{
  "head_dim": 64,
  "activation": "tanh_gelu",
  "norm_place": "pre",
  "bias": "all",
  "parallel_block": false,
  "init": "normal",
  "init_std_o": 0.00546,
  "init_std_up": 0.0244,
  "weight_decay": 0.036,
  "lr_head": 0.00562,
  "doc_mask": true,
  "train_tokens": 873800000
}
MLP neurons of a small language model. Each row is named by its layer, matrix (up: input weights) and neuron, and shows model dimensions 32-159. Each number is 500 + 50 x the weight over its row's rms, rounded and kept within 0 to 999. Numbers have three digits each.
After each neuron's rows, "fires on" lists the tokens most often at its 100 highest values on Wikipedia text that the model never trained on.

L2.up1164:466473522475635525488520456464447520487502471456477535475538501523554445446470497490538499521559488441551481484482466483549496480499444507445507529482440526451447542506534457486436554487557590526530537551570512538528469483451505550613608532540563511430520551580549600427427520565472546525502478513444506553492430436441438382519534490528430493561540386603458518442457493482400499534533
fires on: "\n", " '", " “"

L5.up1688:435541498473490539463576524494461475506433505538499436562513591408388529500528544464497406444572495498475522439498464497421527520663478586386403507555472453421552515471456466540519450536506490519436546494567535493494537493465452524449620488572594523543549440561603481500479470516509541545404501469518521403569406446459463486501543468467509509518468638490520632582533448515467582477533
fires on: " that", " which", " where", " of"

L3.up280:487449481543525541522565560464493543394595496508456559445550521543483543432486388495470432499454448592604539528532514512505547364543501572476465416487452470474446529564510508562577556492430384518421489471563528572395581609449515501573503417440482437516548596439614501548497504621477543551492525481542516530492515509458573455479560491639551460360494507542513507452484574498443466472552
fires on: " and", ",", "ile", " (−", "ol", "ro"

L3.up115:446473523478581453522587483498474500606499531481530567519483460463584456538413498434486614541495529433464464460550483488430572541560452457432496502423482487497490506474420557457485510520523531503519518517482533526481511528471534546500475548457521463469368590528502580559545501481536498487572519509494456439342476611546508469405576529502506492595434505390508505516499491557504473487525
fires on: "le", " le", " pal", " real"

L3.up1100:559486578533531456464451574474494451494452593512525487548510404490543540479540461497405438503538661478497476470468448406557580538446500534574468512438437532439472485468417497537523499459544510451590549484434537497416520575516452461505509365563563588504489519506474565490537448484568569449505467441477500499498522386468493570473501498496590548491513410513458502440500430468519469564524
fires on: ",", " and", " as", "'s", " |", " by"

L2.up892:529543584535515504553590478509491546518469489422506436453505515534480490375522534454533468534433442519377477516404371495465509472503476478479573490421482433519518469493451447538579504502531457504557549491510449512434482482610509529570476482505515479521591441481556533622452505602439545471474504472519497509483486501394451537429585507441564454525529561505501553484510500467446409582427
fires on: " 1", " 0", "1", "\n", "2015"

L3.up1662:459479469485512490474422451493436438527537518524577489560537481381488529486449503478475486480409459481540568468558465575485441570608489556588540410568664404495419524504566466436491602650514460472482490449436446545510583506534503485594449512524555537525424465582430500453457534514539387434530475524495553488448522465540433578597474577528456510570617452573471458447485446614536506504480
fires on: " a", " and", " as", " an", " of", " to"

L3.up107:495498514458558546505573478453490499484529515558470492493426459505522422470586430488459500513516420468496425590487502534468459583502584541495400488484484297493484520514481575505597492512523531495557462513526374441549509621455546576511415484488505461448489436418553561438522464552502481416499528530534601515450534506537514505403479551586407437502540513423469520486392474521504462472545
fires on: " |", "\n", ":", ";", "-"

L2.up1523:450487526488555496496506548578557505510615401545583513562443522475491442472468506536463489497554469580397648448411425512422462500472384575497451488561520422455545570521518519505552472470462439501431383382526403500604546547523539521563443480503416498653479455519533498421476515531541492416495502544452444477475473468479512506360474551451490392587513402551542523499508536554487555480541
fires on: "),", "\",", ",", " the", " while"

L2.up1587:504477456691440523510554468539431520504519515467441511483487569549507592477551518533521564562482459381508526592538492496362492428411489560500515477620592507456524451548473512474451576565418468583537474451565549459449484387457465488523542473556544491569548503521512500573437558454479566405467515514567547500525459386587478415544523531535454503538480589531503422391450560481557544518434
fires on: "\n", ";", " |", "T", " ["

L5.up232:557465540533543510409549522522456537551467384524539447493539580431519526534537553478500478491427537480581503505477435542483505554410562510540489452477569533555497465522551515407572466603526575499451515533485455538423498477500545548553435477466573593487470512501583493429433401538541477488468560539519478525531628555562484465450514446567501481601552455542584460535508466546548518535524
fires on: " s", " re", " l", " pro", "-", " \""

L2.up1126:507534471553474473483422480435429514593514432388501500513480541458502422462562447518464518522497537568509484463568495393489494485548480557486549452537491476541556417494417537478502471508409507362528544504499389486531465498493407531507458488524513456468522523515484485514534454501487525450494564495463493395472425558482535506517556515476537461513469529542602472482522508345561524485515
fires on: "re", "n", "le", "de", "her", " De"

L5.up579:411464523543412503548516485468581567471475523541633495492596459524519495457449508478395451521499538532540489501559506549529457441555476529488432445470571537525527569523537502500484474529478477498501507479576439466395534431437546537483525515525507412523516546448442538618452443528392539462457653452489473480500562472471511422435541472477458478437470499543441584483515442487488500509511
fires on: ",", "%", " and", " for"

L2.up333:484548638468485459652499468394449531531542508509614528542481508506511357365491491487415538486475507540436432431426452562453407429520541601436513527521588491457480421556509485530494481507507544397520558439454377524453514542500449484522529532449518497505585527496441533479468425446475535415544518519471476530458499481552478446419504463544413505570513602548516579554475486550465488517528
fires on: "\n"

L2.up1636:537469496551498509459445466444531444519449513461538550523489620495439549519536500592465575519554548441484511532570424531494526453463397535542474561535475562491494540506546456499469603522532416533485530489482550524464574390489449505538452518528555547399532489487476521532510528490557503469430518452568540484451505462499438436571410517455536580507581415522495511526553466549483503569430
fires on: ";", " and", " |", " &"

L2.up1278:503528541475575556478580533541440623487524498511441484504427492493542563433618543470446526423542540498463436447495468527596394537492540509568450414541486492497424504552499550454479422476486452461486432514542533386571469495502530500549520463487468584558467419539593529555497486470449417344490567528547491474502494450540496509555489538580434455576542528506596371547371482471460496498508
fires on: " |", " ", " v", ";", " /", " 0"

L2.up1372:482554519516483408499530440387451554506435536429398465560415513541458524527534566542527620509449572497448556490464514467454530427521471526513469505554427508407568506561574545469505484525434620576579452457551492512549532458485521510469489442477502457568468546577495484591594567502596452469491595521474562414481470550510522465449473495485466455437602552546562430527485512496495484477519
fires on: " |", " York", ";"

L2.up212:485424477522488461514497432509473557541464532480505533455574554524447448434395602450570575492475520440519577547531398566437486534474475536482404530477494519566435510467499582438499477561531463529451483500422554470468581585583560505461471485411522526476548514544444433484457486608461481514561494464474540529527455382627538504507576480525452435467508499544487567423508534588541428493533
fires on: "l", "oc", " Gen", "r", " syn", " fr"

L2.up869:491561467615500513518537435504590492534571514583536572447473500411529396503516448537567447530520497525451457536499459386595488448501476508550503495492491479540479511498449510504512566481509381496421445542441305475522447440522444453508583458483507499453459587500497495538539463467503513501507438502439654512594443530560502441516461495513496527556500346502442485590521520489466536444532
fires on: " the", " |", " other", " others", " its", " their"

L2.up1032:489502527381540438507533470527422531469518537563565443493511484565505441532479497470565471518496520463442576454511494517454539474522403467503486402477607518500415487492586510457577526476494455507402516520496547497538594551465436545570572417487506522505472441475411593479542491541497554456562480444449503422535527461538494470429444465621451580485555513523576479524563436539503487518544
fires on: " f", ":", "ically"

L5.up1101:452506515569559455446444603468455409559443426458408505563464562386457504562438471532472538454519515475398560497536509368485505535521605426431482424451524520497491439503437527522543455463495556458496512549527451492545538557520567501549445497560463455476472541400484538571535501437438518443599518419565484492419562548577431450418575502543540535493506456488527551396601443520514509567540
fires on: " S", "m", "n"

L5.up114:526482544516493501523518539440484465512454497466513545577451533548491506527515527499485446531562511492465437442509423478537545503562528474487617520512554490492418466515468532473541495476516519516428475484421541435468569493597437554456518495556514599469501468409501504517405589512492485447523454449477432552472501555451520446565467628502516460520591562415550488447530533555501544532404
fires on: " \"", " -", "—", "-", "\n", " ("

L5.up1620:589562441513521440579486452499590459513525457582494504512483488449434530502441528459445447600608501479562535517535531504492453488508439531511529432530541499541461485406516468513439521426431529591490439637558361468488503579504467556506554524549458532522532532417487485504560456585410493537461479506521421482489411475540451442550476501558491489567467531536613621513453469406433559406564
fires on: "'s", " the", "-", " its"

L3.up499:470464450562541500524503524493509541513526472428512533452531505551463483408534517498452595625455429493536504511556435551532552543559487418555455489423560469509579523466517526529589489459419535583541600550494583474502506577558535556462477514548599511471523488486585493492415454495453557372539492520501436433478474460449435619502502556492507499473549584503479470503433469497498463491523
fires on: " 1", " 0", " 3", " 2", " 4", " |"

L3.up1648:573594410470573494497452490537433474487505463490523514553534619556405526448552468449464500460437456421414528531493482502393565575431414532464605585541512515557510508445537488416491453520504456594520525514486480481424480429507488560438448423514500434487423482525503566556536574570528470507542512474505470388560430457488414518506529530494534591568473578446527470453468504568429532492536
fires on: " of", " was", " |", "4", ":"

L2.up550:504548470499432490510464537511431534475412457499446487559417477441455351427479516559493520426483581504482423519606508462581544515563497518536470475530453518482477507474452545561474503420462464436578431420495478540575490463444434467445503496444538572460589476497454519511420436506637597475607476508391503552492478530467471499481472445477461509478552481532576575473544537533517466544560
fires on: " c", " of", " for", " by"

L3.up1097:532520409512522527516425481534527449548451519558471490448544536537470459545471436572460491533478493566456522558558485547499509484480556467446458507520564518541491532468477559581560505447534505501533462509530470449573373587525471541532455524446505511481556546523534549503489472478497426481526538463447479407556491476462517470470592433517462531452530586388444464440535478506525479524595
fires on: "v", "f", "w", "ru", "j"

L3.up1387:477507615466512469495488487462574495536488518393477563540488509521509464548491470522513526483539542515553561468574459633557506591440470527566482336536529451625486473485536547483474358445505567546597512509450476452518452533531498519471543542541552400484504468475565536453521453451562451467504461489451455465463505483506488553471514625511473557471400563427547527486515556404519481449500
fires on: "-", "qu", "ep", "ent", "em", "if"

L5.up1446:472605449530473517504535471450589449572497468527455523533517490467439479410557574429477510507568579535475479399539488465425577441554392535421523466520532419512540439553402513517501429464460381460505577550450466601510471480540524428535546495486483462497474447468488475472458457516542500507544529437535525460524513437509511469459589579536462521371505431452423545531526462427451503502509
fires on: " that", " to", " which", "at", "ol"

L5.up370:497570536518575483545589503481558426484509467549555528557442519494511547515386395543493384534508457472460421430461547528406406514529458372537399452517537537478535415384606544507419504554442563535484375422473392524383500462540533498446430580514485561472500560460482528511514481375483489485637459506524512452489438538527517529494495418486506553520451558533569481448412403563469493545461
fires on: ",", "-", " was", " the", " a", "f"

L3.up234:472560493554497494534528592447530457439495489481397554465408492526537498428391470493608375574551465480525586497510549424550534445569496479461452523467470416418576522558570458493567519495511429473490461493413410472461477428539460583528570596574462412472524574429446514396456474509554505460420507430449529513458526554498619478550423499501507434559520439495481548506543487535467483549503
fires on: " to", " for", "g", "it", "end", "re"

L3.up625:662553432483416487530538474547580522502400550519466387490447514531452583480567553601500511457520553472510523538536459569488522462558497548413569546550542577499489496550489547458575548468547492470521473562489481546484475472494463476501648443397564521482531468520534396529575445503497476509497523484424450472623530460471459539496519548483517551599441593377467527457436393600446498423436
fires on: " |", " with", " resulted", " led", " were", " was"

L3.up1674:494452551461503483461526511539567445462512536448537392533539551552560458619595537422461534574497444582503441356499504454403454429515536455500469523516418380485572512484472491487590531434475455539490510580604491493501503519504465671510448611470530446525467502464490491457500552468545522459437575553527425514487492461501584461532454533599554422481444445493531512427401487515498426471533
fires on: ")", " |", ";", "-"

L3.up791:452560462547440544498466497543468450496467433526428515452470428524559438502432546481490554536544552508552583504507510507516434524511584469520466476532524480420489521564451507576490522512496509540510505474569541478558445466504519560471489542529464524501546474475601592488553505396508425493409496452533475516553441507436432470438477429501477537550459540520514514500534530386537508524499
fires on: " there", " it", "There", "ent", "id", " There"

L2.up746:530484483594477559588513542459597469553415552560571583469568472438414546543583551453542482474504476474504437486562450576468490498522431555448486486501556531473415532480487473504526559458514435536479605485493488456417514426515503525584518535473483458484502497518463472490491597493448600507536459408485476543538395349535446446515425459511461438512441504515483461544452507450513384451505
fires on: " |", ";", " =", " /"

L5.up810:489587448534473427469561447629489483576510562449545448455448496554378441483513476597488430570555542523471511550558587510493486503437483495535484464464506452505482498515494568545503432556531468438492431526489495573545481456549494406475491500522432564452474605534501517496581361474513519545545455607514456435460473405475541526530547524523498546400511583605530525585538486536521452440441
fires on: " (", "n", "t", "ill", "od"

L2.up1569:429545519484514547507458549496568478500543512544580549582617494551572504523550585562500459454517423461553487425457472548496490459421563475564478549610450426381443509462499412466536577498444482590466440532509527417495489424493599513577525579434504553494506462458633440474507552523455564468477542450495483433416545497499582415620559522479454463585518526535499455502463489539367414493550
fires on: " as", " to", " –", "–"

L2.up242:506507397422510483494540486502464522515457654476488468449438458482513506595461394524458564530513575596577490495486458490419580522405414459499522464545431566587527529551505519554554487496455485573453588548556497598497468430516492461519444481565459467510519540501516489471553452543427518518526455388400515515555598441427438429564412481437480464407447463494456483475474471492601492445471
fires on: "ars", " to", "ets", " by", "aring", "ights"

L3.up375:546558526516460515588549501483464543479474481350503587509486455481455523450424590537518465458529557443435508487518506477467462468495435535500367474365638476411522450567568499552466474478479505490421588413471391497512545544510612505595536584569471448545604380605476512458568479474503439446532511512489530534479546459527544506565477508495558551468486438578483505492627450526524422523463
fires on: "\n", " by", "ic", " Spanish", " as"

L2.up833:418445536564418518515506455505498494502511526505437510535538576513515491433530475480484474523473483567417527517474523477529523541491541410438480485553475502486489494466605599521490560407500560450394540493474579517505546478632497532578516475530451406415529486527465489456483588511469467511503459386438573548420518565483508485609413434539564431544561516535427540514566529531408532580454
fires on: " all", " is", " footballer", " (", "\n", " now"

L3.up274:480487559578499541440478507499502541533490447537556489493466492509500450382483530500423569514422564482580497507508482511546444554567457574479541510484469496456514480513513492622614499467494459379466485528402595491566571357453376458521412529468492453533486350513572556517544470506540515542492502485421359474522439520526530514575505552455458517497441453470530485430524436472529408541528
fires on: ",", "),", " the", " and", " ("

L3.up496:539408464460490571507410481440463559498472587482504424455546510518512490531486549474446452487475489426512464505411554554596635457539498448482506461492436453446406599469556508528506574573496493579408566575475514494602540353461395514478544522444481474503488473506571533529522495479475471412497461498649465552486522454570523510525455575537489408492591467573482501500504446478483409536495
fires on: " in", " –", " to", "–", "197", " (#"

L5.up1516:497396451558461491502505403479473488583547474509542423519449549491465492440456461454477532511541458568502526425484517526505500471523565488591494515399491510563577427565491454464551477609704553405505586569523417517538474547528387524526554486536559521469508551545519536427456466430485571515524548512474599513586487527635473524579516472517561479522481565522554538452497528443491497561514
fires on: " \"", " are", " of", " by", " with"

L2.up825:593479426474559554486519432497552523519557610521539489490495497531513540575548446434555512508432548518459497429480490432414475510488466423447505445584604550507553457479468474501442412554527475538471447557482527450464553525524495526497470475512505483542496549464487540444467431542414482462531445527520504405506513491562561516510566486451407533482491558578479541408423479595552477497488
fires on: " a", " was", " (", " an"

L5.up702:473474538500420520527484457546494540472524497565522580513510493504436478636485440461448548535483480485547439578503577565516546554490424535531485376556522479532525599494556466478572508464497550550504517517555532409549556436566490521490571533524438466368439408571537468492453490563485458496459475445494514466408501490521499472495501523550461509486483456497563604464428558453382496557411
fires on: "–", "-", " –", " -", "."

L5.up965:401506581524501564482585469584458471559465404529514465473465488501544460578469476483345444522558517533487471475459529476466441450463520429472520544517564515498501561518506576524513444489560471461535490483441451447474486381418506590450515501457455504570454578467466526503512536554501513474505477429522387526510439603508360497445514478514502494534517558416441498524470479456467515522536
fires on: " mon", "in", "em", "on", " Mon", "M"

L5.up1256:502490513482557548559399513433536614542559476490457491521549635459481483535518544460559467477511513530471652549571485418560496407581533520535492466434467428528483514555500495506412514473493541437613494432541489452451448489543527525514533488416532452473515562464520453564500490504616578483522625488412499415487477470380518507550421484606418495486457554527495516531588510544484368491411
fires on: ".", " |", "-", " ."

L2.up107:499563521519503456512502541472471502502416535535488453568471534477463468536425416391470433550542438461443562452504498437448500417514504489493473494431495515521486463433475470488556530432550564461538517405567403511516474531470481530570578478489443463479465510430493488569462602641496505489503559493602450510500511488602526457456494498490467529516460389530494540561529459478584534510493
fires on: "ing", "pl", " for", "For", " For", "ib"

L5.up441:520507558439402434469454520549478531536545399486563484450456437537538510500470524422440515422573461569481542518555492467434566519417459472532469425463542520592447475475475521539505518574530520450520523391545401538572505475496409504514477556466432496546537444544428521491506472488603520516505517506379462588545437533526462495539532448486351521361555532538464515473512502485526531495539
fires on: " for", " of", " For", "ed", " to"

L5.up1511:523492544541527522524567416465394482552587429480428562479549488504528469526478397509469459536515505405640425531510411494507508514488408504418387559460466526456515467487541572606530465539530583572529509503474554509499494502551454508564516568486459496503535542541504518473520437428496479563481521442492393475500531462495443563492480413514535541517481593515521566475485554512488476644482
fires on: "\n"

L5.up1437:508579460469467463565519493454542522388585496511526467559451532510469465534529473484412443456505553495517536498597382461500514447538473575528451444538489428513538562513509608533549496468503409532457429481543377488402562479516498476517407527561496393462506488474506488487537423521489483560460472602450479409486531435529462478497483502530542484501439517467500576582440434566652541532550
fires on: " the", "-", " its", "'s"

L3.up482:500577510445570494587550432470526437512469480492451460521486536480460531583515506509484553551520428452537501501533481568452565541506571473512427438462546492531603562521583523488413500520470598463575560456515432553459521451572526538475505543443586485459597438494492481516389432454526458517513477527468448507557551537533414484457501552454487483509517603485530531484514584484474527446513
fires on: "-", "ent", "ad", "ign", "ig"

L2.up1199:500498457465454457470537414456488482509476339497543463492511490563586559462558508423439403471593560496496536546498415407483526494587529511450485543468512478516537523464563517511531470456554505459481458508500553424492608516473468553502467441442510503529534459437465535483571517541673572521426522474525475432542588541528516484411438579553500507477455491505481514507447493557443438467428
fires on: " =", ":", ";", "="

L5.up1032:476585589476456460498443433532547511457507564549510498520426519510403555459447572505486507522409477522514559488486510449476599407499501510591549540543573427523484480454477458472549529456561514509404587412491449519590541471493480470459486554474542546518492501492492525509521452519508448440564564518468376445568470510543467542476478433557581540433514490468510487525490473468450496512468
fires on: " an", " f", " international", " prot", " Ph"

L3.up170:552543501570409537460526520524485532508552457477458480513528533509471471586491469524535403428592471561521432438550445565513378492554545453503487453476489393485529527429483474435560572490529505410456466436529465511498525625533501455515511522538585507514550480412413541439482465557448542447408471409536484543413464533485503574498523499472577538524578570453536541449500503543448536521533
fires on: "\n", " |", "-"

L3.up98:504445465449499456541493528446485505494528469490500500541517497452460494434488498560431506464631420445480536450528541462566494524460507462590505514545488487527493487407569430412511616575556506443486471497504467519508447509493461480437488476551538548513599497549472406460591523481530504477429503422397466531523564507550551499507495468484590481508488534419628584436488487490505478437498
fires on: "\n", ".", " by", "-", " of"

L2.up915:491440506504487518460529487510519535452507534482476463583474516498474449483485606489510565454447456511565443548510526521503355541495483537500478505512426597394491522432548470518568459491475459505465459541532494431466440500501451475441459428580419403584542556504507558487636520518466482513549448518510604496455567620541568472380536413476442460511566528430506533597421530400466522469530
fires on: " |", " ==", "\n", " film"

L3.up476:528543555530455585470492509449450437429456457499451477496564491519491446554527485440481386519527527454499463462497567494528484532560409584539438519596511614456410521571489485540394466422568524459413590470451551462537486497480451498494394459481501553572541490477452559494504494483435605492529520420487505458479449495438515485561481495443579490421461437385555454526457523507583444527503
fires on: ",", " and", " or", " ("

L3.up215:436419564535576516482494474485486509555565488354487541493537455455471477407555513410533521564475447519520467530499488449495562591580527523490517553446498381486589487526470434489534517510522545494492535498501409514492588525456447475524372553423527519546486444457492520461493488499441482533572543569474526487515523488484440460564511516534550482492468608380452499436404549537468486485471
fires on: " |", " 1", " 6", " Set", " 9"

L3.up737:483486455497415434484440428498426505486552491476541478490428522577480512445616483566468565512513569498489489576464521482502409411602467488608533514496484526564477491402502519537484514501358467518494489528522536537510575500477565488450472435644514484549400540454553552499565525451507455541526600512508423512518468401474505474492465538527486505465588501509522566569499440407572442513522
fires on: ",", " and", " were", " also", " had"

L5.up1656:533518603469522552557523561461515448561464513483515547466484517436450567473560540497414589435582493571439510510565511450443524463546576557482498544477391484580497579552481459497470564532509511432505477633472523526520484515576493494500477409488453488593597547408496451469444468483533485555537488438428588532590468510574523453521470528492527543491549480453375452528569322484553526489425
fires on: " but", " that", " which", "\n", " so"

L5.up1141:573537501502452438457475515514542499512511525466498452504579514497505539512535461453548532581544503567528478538522534449526460459548433494532455571449526443467490421440522471527502396442486458509461466581540552420474451445516486524524488458505466506463479446484518512560489475472461627512431446505460448428499458584484612577561494482529485524580497526505445465479504518561443491483506
fires on: " |", "'s", " only", " ("

L5.up1268:621543586481460466455483556547527513509499424495534471467464476535436508415443444474487520520498600418487489467441511514553406615515461581456436505532462462407454500625475489502410524508438493430486532539442622430585518422498526476596378549502506460552445547530486456500539495517556486580519527528557533520416476554503493432527490503560482483470544556495503570448405407464419406501520
fires on: " and", "-", ","

L2.up880:539495520494514400553557495421494540483546537559472558462465585541534604455473455467434367441526536439587546456409493458485527543519507477477454431546534468422481478595515400494521554556483448560452556510530490372397574417497540504518478576463504488559463517473552567491577454496449452451506511472496474539503540481547581466387471524530435479529532557444495514432467506496449442446550
fires on: "op", " home", "-", " dep", " wife"

L2.up1369:472418429596473546477446532500482496546501524477600425552467491511546524530504599468464528448420505536499577584514445469581548418493460516527467477573495458401445503550499437468442500480471417525500468456469412498450471516553494463519437433521486504594520426513514555496519512460547495451485515531552542441431519415543440485560582510539434513518524423519402455478518524499439451504496
fires on: " |", ";"

L5.up415:537531606447527506533438539565558546573556536530522533504499483520584507450529419482528511563451497501444548568511475580434441522573439508451493532535520529514499372424527378498560564528521603518506505444479600542395482530560496448505432521544517488429523559397484592400473575570561469541529498529430527474449523519514477560499429449534570568460565473555549478531503477553398528476547
fires on: " W", " of", ".", " was"

L2.up1666:546411554629418492480467438625506486498564430475538558520555428437471509521518451443478480494411602469483461530494438512470518445476506490519508554578471460495464467521533481462511445518505536533497492466425427487412482477557569592498484475534508623501438477467416501561513524458519482444519467474505650540451482458436441450534511460463539555610503443603544525447486506507605511573443
fires on: " A", " In", " He", " The", " All"

L5.up815:407553501494468462479521494556474427455524524561574555591457583540408443485571431428457541556517501457517485477477533464576486413467591545476452503537457489416478472522488502439531472468447560603467427524502521489470472571465443566436490479574497501544494555433501566479510470464512550490531508511588421417557499499551448467432560494569535475442525514531511536531431516531549372486494
fires on: " or", " such", " based", "or", " order"

L2.up1101:514505521498501441520522459507539475466508444492548508398551494498432461539503556526501439492446575455571567429397600504419455444522448495507522589462448497515547472448509546527550514470428505538586486565403546496430471493425493439412423516540472502518434546500549485483484511452488523471550518519590503482507481601552440452490553537540524587409467532507521483499507474448561462576474
fires on: " and", ","

L5.up1699:471475579493501544546468433467442453434561531437563498502579504472484508558522507468415477612579462499486603462549489511479524551461523479535460479496582548511446471504469421483496521529491446509535469552609536453549384496499493572462568519457473467459644529450519589545498538422590528521547498440535622432520544493504567506437545522643502456511522470506584493508569475551495460504467
fires on: ".", "-", " but", ")", " and", " he"

L2.up248:582610442555426545529540427559513471505496495501419506464526646518588515393429494538494521497605496631560477480440475450481502468527535433312522454462463448492525496430496522370522467510527476424527487431535570549566485531539640531431534533481492581560591476499495514474428513484498523476485438555463500534439521488607475521489504453477504499445503489508378584554593460373591546510415
fires on: " cl", " Cl", " Stadium", "ard", ".)", "old"

L2.up516:571466410534441541525477509489574408492634567555507542577531487462499502510456473520483563541526455500539535494551442499530365455558512515515444478544488429579458448453477445498560515477507480418537405469527391436483504589498498486548456497555413461529459487497530559434460485449519508482443412559457572491400530512551560457504532539418436467594565439460482463522525461481478531492551
fires on: " |", " and", "\";"

L5.up418:528550528495536390580470457453512505577453541447520510496512485496487515505582441481523411506422562460544506505459487469494461454522444516502494533473527488515524463541523530549380445556500420461509472483476526434460451529450444627594566492520458504511459509367505498425632485518519580552496474536515461483470509518481577459520556572430476512517472451530488449428507577572493523476531
fires on: " |", " of"

L2.up1047:496564517551565459475490547449497554508518533469562443524488432549570467569456590555519477513482414586479554587452480460421433526512524384471449490521526481524515453441549455584548539556499477500537489589477524519506476499566437522503480536472533524485374515475611543593475507452508404502518601447497430499492444411527488474485440505566466576512536448402536493490469495575529510492494
fires on: " o", " O", " trans", " bu", " n", " s"

L3.up1095:498532548506496507466447451453488505459564649514514497508401489545448381488461526485483552488474494558472450402478560464491392569486466543505523497485470550552482409593508453435590504515516541424407550552471471494377510586447534479563560552514514418548582603483409444465494505525508471475506554492408392552580468469558506474520468519504472585464543515530575531556559518453515563462463
fires on: "\n", " which", "ist"

L2.up1418:530421568448455520509528459486499451547457421443524579499527532484498527448602471521438564509534452489501474474497512557460498494497438458433522460470545548544467549425565490613468555582469575506632477498538546528554502540506434492414546511448548493443470567558486558445519521418470529528516552454423539544363498512455389468626497459552415477467517444472520558540531452491555450463479
fires on: "\n", " |"

L2.up675:499467495511494457502513530575465547477476515598485547526631450534409517473545483520556546543556564485506400542584455477462505491569516560500460457547510608462470463503522519473545556497459538489467533440516606535559518449489528479473494542492551523515532444528480531596493553546500421471477521558549394569478393427504536498529610462413528548511525529484442490385521425592622471506479
fires on: "L", "r", "n", "l", "k", "T"

L5.up1420:509569561511556522522517416415441485550454542464493502503539524621471457472431496548439502549550485500404536460572509421512483540409451519480469507573517475585531527490509479582499493537484560454437435541575557461495478488470487455584542503521457415549429466537463564458623501519451535495460534517497488472609637455492523541519533418570417581586539550482460465496456464435539486500517
fires on: ".", ").", ".\"", " ("

L2.up353:558551614563393477505583530455535519485517464483426564536391576524489422566543497507530491468521479441498556481496500489493589519598549472465562439494437562454534500516416545454580494517529521525507581485577543583460560553545509570492476574449485627539513507476496496537512505508475364558498517451397398570445511460462548525507523516484496535562545581470518472526508525525497447384579
fires on: "-"

L5.up479:398487547541520569588610457487475544415491497499518426504348495540483557537549482459499552486403519486551508477433648456491606502583445543534429564446523452570542481518481488510448547486456566544450555419535544501492535500466449574534469560528455459563535575495443538439472611492527579433548498524527491415543526515479425490442450558476445544435531539489524486599559510477552411493450
fires on: " or", "em", "est", "or", " Or"